{
  "n_head": 5,
  "d_mlp": 640,
  "norm": "layernorm",
  "parallel_block": false,
  "init_out_by_depth": true,
  "grad_clip": 1.0,
  "final_lr_fraction": 0.0,
  "dataset": "wikipedia_en"
}
MLP neurons of a small language model. Each row is named by its layer, matrix (up: input weights) and neuron, and shows model dimensions 0-95. Each number is 128 + 32 x the weight over its row's rms, rounded and kept within 0 to 255. Numbers have three digits each.
After each neuron's rows, "fires after" lists the tokens most often just before its 100 highest values on Wikipedia text that the model never trained on.

L4.up10:114129086229105107128123139123141046171099138140162108049111128147128176146142090101150122179110206108111143152151087156098119177171108185094121169112115166095166136166112117150138130149117118092140113094132129205178175133135093141120096097105168077100184173124073057128076133113125140093
fires after: ",", " gr", " r"

L3.up588:139158120095109171125109181168121117136107156139165131154105121219133133140130026091111119079154111087089111160147124152143097154151157101119119111140173111169183118113085115194058105144088092149138122096168101143192102110097095088116175109134118141127176083163158087149073086109147101085
fires after: "\n", "-"

L4.up26:174138043131082139157111158112143144163157132127086105130131109090165180071123157102111154145172190080111158119114159087150155093141157175106133131111150161110151115185113075113220126093109113104090186140091083132113082093074132136113124097098114098130163170131106061147114108158161162190
fires after: " N", " D", "-", " n", " An", " qu"

L2.up288:104072136088159107180142135186185137120156216139090146147146109149137101161196119144117194070180163124120106157142185059151156162102129165092101113098065092089104101114126174124075141145138072105110095085154067147122114110063120115102155166139116169150152147148109129145115109144090112167
fires after: "-", " w", " c", " h", " sp", " m"

L3.up87:118117079044122128042152136138094090108205150113164139109080084159115075086144170117134146089135117123126112138138142109181116094147165155208123139128142151123153075109161152141121075070146092172138097107178085084116156088147120096112174174140156144128135117104097136149109160137142202211
fires after: " ", " s", " pr", " S", " D"

L4.up530:121105153056081125114087138153160081135086059114164102118167086157131127136159135096132140128105123095154123097135130147078123108127137116144151117197197141132154089146152084117188122075133080157112115164179139105087102108113132156143168146141119102171139118057098104086129126117127167148
fires after: " ", " was", " a", " became", " ch"

L2.up221:190120076160148163092092109073145173128169113141154159091071109121135125108143075146176135161146151163181082102102182141098128135171127114086087137135084093141112151164139126165101059144182114160064130117179081119186178195141107146105124108101109161112106130098100119112129097145166093082
fires after: "\n", ",", " .", ".", "-"

L3.up111:091071104136147082094161112104108186085158140159190145119191138123124110102086090114102136134076158163185142178152081089145102152133170141103089095085150137092154103075145169144166100083119143144104174133124141105067111113127134190125164206064141158133148076113115139124073107156125066108
fires after: " c", " an", " C", " ac", "op"

L4.up249:066119149115108178110131194106146178116127087133157146125151107107145143168120115101134091078119182077110138113101173150141114090173083093220119101111109191102077101143056144104129157045125060158101119081160138122131151143151106182120173112078171128105116110112125119044104122134131126120
fires after: " d", " g", " chang", "n", " D"

L2.up102:128135135160172108085158100119181136133136180157130092144124084108122133158125162106143145131134169106122191166157141100115088056050098094119160122083130112139123089168139135177105148132135111067155131137178078131114122160145145127141166082143156133123183102119132089144188066112093096102
fires after: ".", " b", "-", "\n", " Time", "|"

L3.up576:139177175140149157080170122136081151174142169093153094141117140115157130172176104167157155098167111141168093129126089145069109049121120143116185059168133103100100151156152125137171084142080155146129127096094108078124112126073175122086140110098151162117095161082110155108099146128086125118
fires after: " g", " did", " I", " to", "Th", " th"

L3.up104:091156152089149115126090177090139246074128162170165143112104144099184091117088085119095115110157150100151107158192105105139138085080156178100140124123122163214072120100106170149120107172183159127131127115161089142136119090129075107118118082153159166093141151111126075181088092097149059107
fires after: " c", "-", "\n", " C", "C"

L3.up352:068168125054093156096128145106136116129141177127128202121122118106146102131123132141088138146118096120085146124130140146115113148093138147099105145134147146150135109126139122126119099103177158175178101104138160115066171132046084094111134141121111124150126125150165144182133141092095060134
fires after: "S", " U", " S", " Res"

L4.up287:106087098111124105158130121121114125141129117091139093177103086156109210155130110122126124090087140156119153062173135122146046180136192177121123107098138149166139077137141080132174173099092203087091147108138079129148158143070143141108109083080078156142137131133086116141112173122120106119
fires after: "-", " the", " in", " a", " an", " long"

L2.up512:110105107115140175088079111132094153114107142127085169114173145139145154104141080178110103103094188118093080115135086134108169098118127111130117101084133207154165138141135112139169162144126062147143143144144083140087123081147148115112148135115088121095144112129118181086120166155107080167
fires after: " g", "\n", " n", "C", " C", " G"

L4.up345:146115109135135106146092128132166155107134108181177158090128139114163173100156114112091152144135082188089148149131141182126084164119158122147158125056088081110093077127080099175129115171148015176167138181094112086147119143078160133135129126164160149117136138172166100096126160088152068153
fires after: "ac", "S", " C", " s", "ic"

L2.up28:136160139181108137159121119126095195100173123135077123124111152115153115174139145135092150186140141084180152148128161088091026111131131185101147123067149118155141095121122067132125132136148114112126192159111113104143078050169143100077175167125120047133143116152117139135138156098121132097
fires after: " ", " c", " p", " b", " w", " h"

L3.up291:101136142088129053147094122061097200114160154125134127160170141044109084146095167075134107141152144123144152136205154142168135150099094151108154153142122090130135106152150164082126148133152105112145156111140112105112126126125164110124123113057162100119189125094100099138155107133116046152
fires after: " c", " p", " f", " m", " g"

L4.up234:123143077051155123119133105127198147144120100088109135145135100175159114160104105131123144084160086081115078193114106057172180098135127148101143163117139090076126132160115093158124178077167114128134143095195163110086143089152159186173105109100152135159128127176130107106136160139122140089
fires after: " sh", " sp", " Sp", " m", " to", " inst"

L4.up420:134138120125093088087138192135098179107161097122131154091172094145138137090183173136108124126083181161125181102091136052151163139121149161127107170110137134153115118194070188130160171132122121132109181189089109130149116114075143101099127125095066137117180133095113175173106132109157140108
fires after: " the", "1", " N", " n", " in", " an"

L3.up248:078149058147160151138084118134083110139187154142131088140162118150139083074122138192163127149169082046111146148123126123173144127145112178111185127123155097154138164141114111148158178125143136148148109110108084082091052169129146124133162136120162060104120115120163151141084176168118143203
fires after: " ", " ch", " co"

L2.up79:112210047202093145102120177141110133067125143101113168105057131124152135103150185117085100151095157154125143083149110067139115115158115146104113113097130124163160093178115161161112109141131154201112150161159165152111119143160132149130109132083119127142163110097171146141126130213094119115
fires after: " the", " A", " Ben", " The", " a"

L3.up160:042100119167073072125140106114096107129109148143166174143195103183146136093087166116075143096113128151191130165110142161110156124062121100127129196117164132113167122087104142170134132138136097086104060137125104154180097125094163122161135132144064141141120144098150125110113123138062120128
fires after: "4", " mi", "6", " ft", "7", "5"

L4.up574:139128129117104114117100129135129137122184116136146115073131056144187094116084107155142149129116140072156153083143094182133116094123160142134220118096182109084107112190115110085143060082145091108157122163090104101132116111122119185122120150110130120190142166079110147145044113176132110167
fires after: " g", " F", " G", "G", " en", " de"

L4.up443:112122094199137149174138092133152120148166092133153155077096136092138092165145169063114130097139112166122131137153158110097119152133103112128148169110132156138118156133093094097136109131047107066102130076091138163196124147127093165194120094112130053179139166073143102118126107108129102202
fires after: " ", " pat", " comp", " ass", " Cl"

L3.up383:151097097093132142140137157080125143141085166104148163149051130157141085132108128189105209074164097080122132102077130137098107128132127117169143135132109134099154125154149169094107116096080148103104109147178115068208153121116190122140091140108134050129124139151142182144138121183075102145
fires after: " ", " +", "1", " $", " |"

L4.up256:084189138147138090115185148139116187141125090161171099138110131114184113140112088118094105111155089149116119146106168086150180119106125161088098179116159158134141132173114124164090097156060095102158120130120135147090143148129105153121173078082082163104139124149085177113144174120164129090
fires after: " b", " L", "arl", " B", "w"

L3.up220:065133101128167077100135079129050169083135116123135116147172198144126123098143151095201068161178139067121172158086126115107106095142134160100109070105147162187189148125071045148122124138103110101118158134147116128154100120064119128156110173164098159172125111174145148178086117175124125119
fires after: " c", " C", " G", " f"

L3.up108:128130117101165105115091203116155177134082161084084097155118126133150095179132091209117143140165142188127035137113132111085127108116125082094133133117160141166146094123103125165153095111149086098121131165113152107122125107137140152173124099083142169104104148106145117138100147097149194209
fires after: " g", " did", " f", " does"

L3.up224:048168112188135200122162098139167121158154111124184147154151087131139109105097109117109157123124097087110121150182096115127094133122117094124164188082151169115118147097120103139100076099080081068125205100146129110164115174162073139176156116090138102156114112134116199144152102164183083117
fires after: " v", " pr", " l", " L", " Pr", " b"

L4.up206:132138053081126181097123116098140017116144156083114158115097109136150113107157175156072125155134097113164105141114160082135075081064185132174100124160143122123162121202141151173116152187144144119171168143146125118126182093159134108141099088154129138117148125161134173172141085154095170133
fires after: "1", " "

L3.up254:098166073139144103122134175170186145128182111090146116156179088121161129176100140109143110146099170101074111178092086096140120116075181093152111129180090173087151148144069109131067086125162106133133144089153105167126182071151121121143076104152084140145092110145098163161103151088121124189
fires after: " V", " N", " M", " P"

L3.up499:169132181071173092102185165147104078149123161149153149094125157132134165180101134118100087131117144065108090196121165075131096122184108142095175142142149141112123126145079173163160146141095037099166146113085070146119080095157071156113094164073125127138116124087096111109100078115124093146
fires after: " c", " p", " f", " g"

L4.up472:147122092122157163159106104122177092175123117149151110157147160113177143112136134157142151062102108134122163151135030132183139138127137123064079201139148137121136039113129166144068118127087108160094130116127045157109104162120079180150105100172158183105160185065147118125158072134153149125
fires after: "-", "|", "S", " D", " Time", " b"

L4.up354:112116109191134129157158137172113141139111087137136131168151124143121112165145165159141138160122082100102097075148157072166177062084093175106156116163150145154103117125141091183129078087118140138111079074117107122119094156191152135090139128136172143159086138071160122130147131162111135051
fires after: " the", " The", " B", " b"

L2.up165:143115122113084141115150120191112098128154119152133134116169159124127028107126156145103148136138117136111104101086116139153072140115120100182112153131149023124172067184090126125113113174124093118132148126099071145131167179110123136113133153114074098098157122169142118138144117170151149131
fires after: " ", " v", "°", " O", " N"

L3.up230:118142099090114096161166140140115116079206143129158153135158089120158149080100159177148181135108148125122131152074144162164066171122123134179158139150091113118101119124157158165094088168131095137123153057176128086117080109133134106128098123079125092114119081138121078186155081161155121156
fires after: " ", "-", " c", "\n", " m", "2"

L4.up79:112091119125214129118160170076094134149120121121119070110177114124179151087125128111126128157104143094093132159178111187125122134122113115143114171075136181182126103120110141116068115144122049155206075102138087111137194140086156106097117110107229096124142093102114097134139116119116139185
fires after: " sc", " C", " c", "ic", "C", " Res"

L3.up189:106141098164137168068097117084077128100123060161155167161100106117137097149069103115135114176050087126114128121116112094141116109163087154150201135135092110073162131117195071105084198134163058146099114142115121147119120146122051175133130124126116129132162105113094176168184152120127121138
fires after: "\n", " (", " is", " |"

L4.up6:123119151238117119069137135098118101139170141118180156098188108077142061128084192095131111106109143182146103097107092154103089097139112116091150142116114132123156085136117140094165113122141166122176146114171114139155082104139199149119111138131126061149164140086090120104046122111167131093
fires after: " p", " g", " G", " sc", " en", " School"

L4.up5:101085101176138145111179172116182124122118142183186121137121155123140098081112118062094121095133087112118154096141093142163127147102087120125103137108098167158100084186076126102151126149052128135199184094124112145069153124095108160108122149107144196125138127107135136144108099147173148137
fires after: " c", " C", " the", " cour", "C", "ac"

L4.up270:175148107118103158125099162096205139083068081143104105154079136128122177147197098107090085107162117134076064138096127105102125165091105140154178113130104129131175125128094075190148114130157104176154138130101099162119104122093074113148192147135169161137148093104178160162138141154186144142
fires after: " B", "ann", " S", "ang", "ik", "ens"

L2.up575:141103079186188104075118154081085193140134117086216082110093199113093113085089186150127094131125155180161124152164116104170112132146163105142125142096109154188133141093092152083087083134087101084134120160190095153141059098095145099096182133206156120104148131162078139083151103099125166156
fires after: " sc", " c", " p", " un", " st"

L4.up140:111110100119061134092136146139134109080119110152203135094143119166177101084129174110177149107117127095109135115106076115161069118087149162098123104127113120108162153171148118115211112024126146110135151149113028159114140066121149096083146118144110094110156173097137094170184107105123132142
fires after: " ", "1", " |", "4", "5", " An"

L3.up447:136110092116114140105082117142174150111114184155129149140140164120113135170225107158104148139120177136080123169087093136133160139089152130204119101103148110174117073143106099099124109125173077178163152148126143111158078154138163081079124134112096136145144088133128106113181110129170156140
fires after: " a", " an", " any", " one", " some"

L4.up460:128147172061115157073186133136107139105088081151159059149125079158115147132092127112152128109175057067147132161136147100117113120119122159108088112144179127132108141124086198081180131131137102128157134137094126061114057133093114175121111165083130140133125152142171131140078115163206126177
fires after: "b", "-", " b", "w", " B", "B"

L2.up382:168079150139172163073154110092157115172159137139115141115139110163144124186149154150111085139164173117066115142063136098123102066116080114123168073155114202117093129128108104075140128099117089123064113139111103099136172074091119116104143160220144164108120124141131128113134146096129115141
fires after: " g", " G", " D", " is", " was"

L3.up614:128159165124122136117113145110093133156173163130128178090166138146122107107173125163068090079135148149095152101115102156147145137128127096087159175134124086099163131076156138161089146133107155171172096171140186095152146117121115102134122091118143082118120167111115075122172167148166115126
fires after: " U", "O", "I", "U"

L2.up511:139156077186173129137151168179149127123183106148103119103162098132136100129137174130146131190113190129086141145106133121163167078130088121104130178143139084124141168152152049107198143092141117120108124214121160129115087117149160124135081129100122068089093145135130144134187130129156138144
fires after: " ", " (", " O", " [", " A"

L3.up301:076107138123137116138163135141134112115136159115158152137123104115158136122105057213127066111058149165129144169112055178134095146094161122162151117124163077163146077141144110153143146106053106125143187191130102103114099066144132130074169097084127105134112122129120124198185094099157118139
fires after: " U", " an", " O", " An", " E", " a"

L4.up551:149156176164086107109137126152134137129095139093110118123172171151168117131190130184132119195132151155110142063149123114122091146121168136134151135083067109087130094169110129107127163166119118121102141143095085160069111108181124153136112121075111095120142121069195110146141180107174147138
fires after: " a", " the", " an"

L4.up69:076133112131146116131124159101120138125142129167141178138131141157116134133026116125111111136049082084082138179149170115132129090135119178115100101145122100147176121161157107192085111140116076188057140116143101123139055174109094115081140085104108199108094095164170150198122145101148137130
fires after: "\n", " ", "|"

L3.up504:075104106135164063097179126121158159187128158077200132091169119172162177152118090161147102129114139148100143069110158163130104125142097143114144090167123115155168113152110133140104156102134091066132109153144050131109110123095110125173076083124136105126108121067127106176101156124172108147
fires after: " G", " P", " F", " O", " L", " T"

L2.up16:091177137107124152098072139132159172171150091073144155099164161119114098165079080069030137092177178136166079112156130086135086164105138140057129146079126157097177187122142109080106096132133106121121134126156133167100107083119124133114181136157180121157120113133103116145096114120069100170
fires after: " b", " sp", " m", " car", " rem", " r"

L2.up115:127134137107120141119197097173070095179155138130113159103166141141136102134077203143118159127142122098128089140105118146143123134110096078121128099170147107135099164152158138109181145096162133080144170166172173089188131191199149118077086093142104106113131146145118140138126145092075157148
fires after: " ", " r", " -", " le", "."

L3.up177:194080148175145135175064135080095113099185127112182143125111112113118162099161084119163128125074104161132162134102125161141123105094096137115130120078130085165143163082107146187070112079142103185118067131192077108217160132087136127100112108109096095140145092053159086117134154165081166151
fires after: " F", " E", " O", "F", "O", " D"

L4.up384:162122153140145146094110155035144156072068171152183137153123158049149161151087034140147134174149136128133090169173079143112176112113160127139162089087162084155161152129081119162122176116076091138154138115121124106090102117125115187140144142144073186056109148145105109085114148113136129150
fires after: " F", " W", " G", " w", " g", "ik"

L4.up329:110174126098095165147150155108073131161103071122184119110082112172068151139071087122159162154129141137157076123141142120179109101097118158074098124099165168168117156155136101104177112108112098095127116151134144110143119123109073186122104116183130097130110126157112065160127110077126162109
fires after: " d", " w", " be", " D", " r", " gr"

L4.up546:141096084191194138113156183101132103110150111117144156107174158034203132146072126156092117114141145086111156145117085166146111060102094152085104123157155091111163119152188147101112145145090112135095095113143097086131112100111186113121121115084091142139146138074095092164125160135188119139
fires after: " en", " ad", " st", " Car", " ar", " sy"

L3.up276:111156107139170116096083121089156052101092192162082149140154194159141140156159119139120156165054170082098118131177113132112141102117163177157122126097141145095124051111075187134116120160088110176125093163133084059067117179137130111170114073118139131185172106115137104113170080086115104150
fires after: "-", "S", "|", ":", "A", "):"

L4.up152:160144111118101112114117149190126091096144177128101084117119133149099172089118133161127169076150147127137078132159156116195102172108160108084106180130126141120201086115138098146093116168156124151205103122140112202124100117054139141091104104107126146155136150070143115106133092127096089194
fires after: " s", " S", " m", "S"

L4.up416:078101172174163148048117160142163167095125119100174108117185159088149128122208078104123146184147125172097118133130096090115105120165107093160091113084125099174096128117108149068113112088128149126180126116148094107126138109141116068090088158150135095097094131161094108158190161110178123130
fires after: " C", "\\", " c", " P", "c"

L2.up119:088101160098155131094099055109157137173149114130159112109139111148151111119133127143123087128186103072080139137149144126124088071124105117115141078160169170125142115147156165222125156144047138136102146114138173179097027149121112126126137175104119117103165115136116106173133164090119147129
fires after: " st", " r", " sh", " g", " d", " t"

L3.up127:151135107099096156150146152082100103083168076172174190092171101154128153124124114093120181140139123124120129116142168116151161130155104160091132129136167181083131099183110106095142088106175125080128112113116092134122202108114133153140119165096102115107126118143189107186140074140157101123
fires after: " (", " ", ":", "^{", "-"

L3.up527:157178094144128163104146113147134225088115125127088150113124090132108106146143185071155117130125103124138118125138096084218149126159088083121122183090198128111095157141125133090143139133109169154104128179111149114126083136215163102105087163121066103100139131156080130131087134088105104089
fires after: "-", "==", "/", "."

L2.up264:131076082231135131119106112129110174076128112136146082125120079178098089112129127105145159153105169127139100212136124063133135064121115122169098128094163091136159123094133112068162131123103098163084086121209153104137133150129143078068113121136101121158079102174153155132159181119101132121
fires after: "\n", " |"

L2.up262:147099084160120173164152214142120125047163093145146099081153196147111080120145147121119142113125150162143093119075075147140121163178114080113093159155167129110090135141151104160141090138044143088120074123118173186113108096151159182121062106081119141133145132175176151138140112170139175099
fires after: " the", " and", " sy", " (", " a", " to"

L3.up391:102142105140169157148091145118143134131157125126147166090127112135027134168145137135123104089157068076114148129088136155160032053148069140125172091138174149106084198136173178148116115095103151160162086135119068120129117107128144122090115183120152124174117085094118151164150128134138140113
fires after: " ", " st", " g", " Website", "-"

L3.up223:184125109121136152118117095075101100138110139132153160080120099188130143118110109184181171119147203116080115160163133142108083213076101061166105083130093088109168104181159120114133126114147135077141076119169146110172100141121151124094165130121146120102115141115091131115178162166100168141
fires after: " s", ",", " S", " as"

L3.up197:135091155102142093141164153110150171122120156057105127119176129125120183134161105082168085108205178095127163171128172140156114091121083113092123144088112189115085139092087152099168121171137123084081153136126112124141145112150098145125126141218158092134181150079109135119113141127125106163
fires after: " c", " g", " C", " p", " P"

L3.up245:115111174161157117155090165136114126113191167132101088173132149075141085107127104142133089073077139155067137131140190093140163084065135165069157145145102084138119113083125105133130161103140104173068120131118102148120138144131116123168103076144148175109101123164151097151142111097130205136
fires after: "\n", "-", " Turn", " D", " Time", "|"

L3.up103:073170068134086181118065101085078166043142091130091114074148103145159143119127145148146163116109223098160169089147076070084118135120135180143153102141135120145143130211108144108146176144165136149134092107112175161100158149180129124111143096086092063130133178109146123141168165126170106136
fires after: " (", " was", " |", " ", "=="

L3.up8:104060150128138094120135179148092107124126145151171119084146175066164164046145137125181107158095135138114076172168067065170150124121117193163154105109107128119154075147139114130128085141166118126121180172109132144145110152137130090107119144175111098121096129149067123124154165122110174111
fires after: " c", " C", " sy", " P", "ec", " pro"

L4.up514:077087149116169084196097185134127118135142199160144084102127161064174152141153101101151112124176106131142171068127091096143112118129152176077143094116179132094166130120085099040165136102093100070151138110131066119100140098163136195135113088165176135122100081127118121071136129097138162156
fires after: " P", " p", " cour"

L2.up386:141126116104134117092110144149180103157125131145142162075151081136157139063097169136133091161188166139140130157133124121082148083140086095150117077130125101169168115091109150096155176103116129124154105134153170197113107201136139122097130144078126088149126127132130181155145153052144100161
fires after: " "

L4.up524:062125083158152152106131119148131120168138073163129171183146121097075179119101117069104170132098149176147188112118115173122094104182075159156139128161126139099192107124106166150130173074141086080170146126204094178100112102225094133068083139142094125106131121065116120150108127159147089147
fires after: " p", " gr", "p", " br", " sp"

L4.up121:074077080135176118096145110134166102116145045125136132096146116160171136127120129112121081097153109177112123125144154103157138059155115141140121155111123179175082176140120126108243074128103097135025107116136091099180097115131091127129141134165108078123109180148134100088082167086086144160
fires after: " ass", " d", " cont", " D", " pat", " acc"

L4.up450:048044133165082192129141084137086206101125139150113126084107087136097156125097143123214179191135089124150140073176073126141151162076180108131151105084115130141133127155139150101145116098086122173099155149159130113123124130190068166158117121112147088148163126139125114147162159095115088122
fires after: "-", " (", "amp", "/", " met", "("

L2.up536:117183079113077146146118131131172087137178133139175130098142107061153165186187165223134192149160134143104128093103129114148065150133111193093142103146087091164115151086117136087136102145137159175111143145107100139111153102106092186093107092071134168109102109126105121114153139134118123154
fires after: ",", " in", " on", " ", " out", " and"

L3.up33:172171152160158180123133085131119147135136146130177071104118138135147086099137107054118112166147109181058172122108182121061171142150134206122089121144122123110136151170134157141084123064101126143122078154189075108137180093132126134079082081112169126093094131067081129111180130124076127099
fires after: " G", "G", " J", "A", " P", "J"

L2.up193:128145092171087150114144188133179088138156145135106127082124168184137171109056131170086132136170174109131102136152064111070137094159065112101126141104145143171123183166199133167119164111136144123128096050163060134112129101110111116118153112116154122085090141028159226116126138122117160143
fires after: " |", " D", " K", " G", ",", " —;"

L2.up639:105143147101094166089201225101144180134148141097137124125169088130147132118073144063136161084117173092091162108112146141099099110127144140155077180134183156109160105149122116128106122106185145068118163112111114137085122136116157150167148057128155079089171102130101126156163107113136134093
fires after: " N", " V", " M", " K", " D"

L3.up367:088189110171143071084128093092154161155124110147177118131097103122095147103122155148095107139106120192122107202086097138130118121106123154061090096050149121116091129133154118078186103146099142169126146146107148104115106105080125106053180110132151111122130136103135122141108142117147105167
fires after: " K", " I", " A", "ou", "ous", " S"

L4.up141:145191152137178121051108149146098091091150095126108082095113111104159156107111134127080150122119112125116103080171144170129057136104090146121122093093190124108160131149128139157138067128116121153110130104151138177076150115114065160088146099141168072117136129138196068190125164161085126126
fires after: " U", " sp", " ent", "S"

L2.up140:128100109178156137141080139163152099124164191099126082137178091150118133083140100103078117132125075148126125132096170103145049123180166066101113103126101129128111156134098174141110076086145102141136132080085153123150119119100127126141047083125145162115164154121094152156104131164144172092
fires after: "\n", "-", " can", "|"

L2.up153:172098142128131170099105142101110082178135149116150072099146146121159087134137093113091123134166141136123155134112140144126070110190108168178179091103142092127078083109161122089115140106143141166134100116160142113140151147118118141109110096134124153164148151056098141110141148111135195146
fires after: " to", " due", " did", " so", " had", " wh"

L4.up549:145114158099072119078128151156140146105149160111146126138172127150138152103173101160119106123129168111054107169114132082130103103111104150167139057172115116147185071102124147100097062103078134148111040149111101143090108127125137108150080169093139132116131138105112137175145124121113056142
fires after: " C", " h", " c", " th", "H"

L4.up545:165174144174150135090103164109135119124113122111151086135099147112107151104126076143155102168174129189078135134132079118108133099161120057125104116098120138081102150155113184105107131147106133102160139100168089074140141193165099159132091117107188067113186154116090122128169110125152125145
fires after: " G", "G", " K", " g"

L4.up254:105099145121128134136132106123114124083155132123096192113159093101153194105163120140127084115111123152175064165184159119183170183151130173161168141113137116165114108128151194103104133088146100148137076144089091118126119126098161112109072088152142143140120122115154076163139088108132197141
fires after: "2", "The", " S", "S", " rec", " s"

L2.up514:133177159115089101188123114129089118140125117125142060118108137180127125167162119152140150079146132128114180160170075112148104170145093177028146106145124131111149063120090121108090144110135122144113138139156088150170081164137147145175096121142110127098134166165076045151167135147187133183
fires after: " b", " h", " sp", " f", " r"

L4.up107:126158188123159111107105127093134136104143140125115095123135042155181138122121149154191132134144089126131117118195156069095130155132118113075129158154040139146122165159146115161108112159145133151154140134082105050113176116152081117125102180148139148111148143061092143105138157141139154168
fires after: " B", "°", " M", " Gar", " Bar", "ak"

L4.up628:094150137142161108122102102152100180128141178100169142093145083149155146134124113126212180076048122159168069150120082120122129176091150156141188097159152091165152087150126172169106112127172106139147153140188128073169125132110109162112140139132177096100145091158132103115131125116164147099
fires after: "2", " s", ")", " one", "S", "A"

L3.up379:081118109165170125085142130117179179143142095147123098140101154138135132109217114144122162093139042169123074129129117136147098101167097111117125114150103128155145093086161120098063067094125148123138135105140098096107135159110160115140132125134161146203127163135132148163114125096168161133
fires after: " to", " in", " did"

L3.up102:138153140177100115072096094100050037086124089087139113075147099077141180122165103104190138139119102148078182122113101110094129126152140155171187130118103135120121085112115167144160096130119154161094169101145138134146156130082100143108136105130094195162160145125161158078092133173164143157
fires after: " the", "A", " The", " E", "I", " U"

L3.up555:096183113134099128123100140053098148106093104134126083125176077141150133130117149158099082117117187070106142113110136102116139154096143133088142115116096182139107142130195145060168082173094147140151188122112121178105169142073145088104143136132137124133124151123171160105117162161150153152
fires after: " B", " Rank", "erm", "ak", "ang"

L4.up156:122162120101110127097147169168119096128133163122183186148101163127141098135214121128138161129096180164121094107139081129108133076123174139115184113131102116139101069115125132102108204109140183103106094168133122116108087139081117178122145121135135132142139051078103149156120153080103093045
fires after: ",", " and", " to", " a"

L4.up55:143141112116146102165128165137060120145071152135161165094127116113129106160142133122103123163088143194149067143112160155189121190142128115158187154117175093106121091158155098131137050132110124134139131129089064170108146123102156127113125123141091192160124117087146185104211091119113112172
fires after: ",", " s", " S", " the", "s", " in"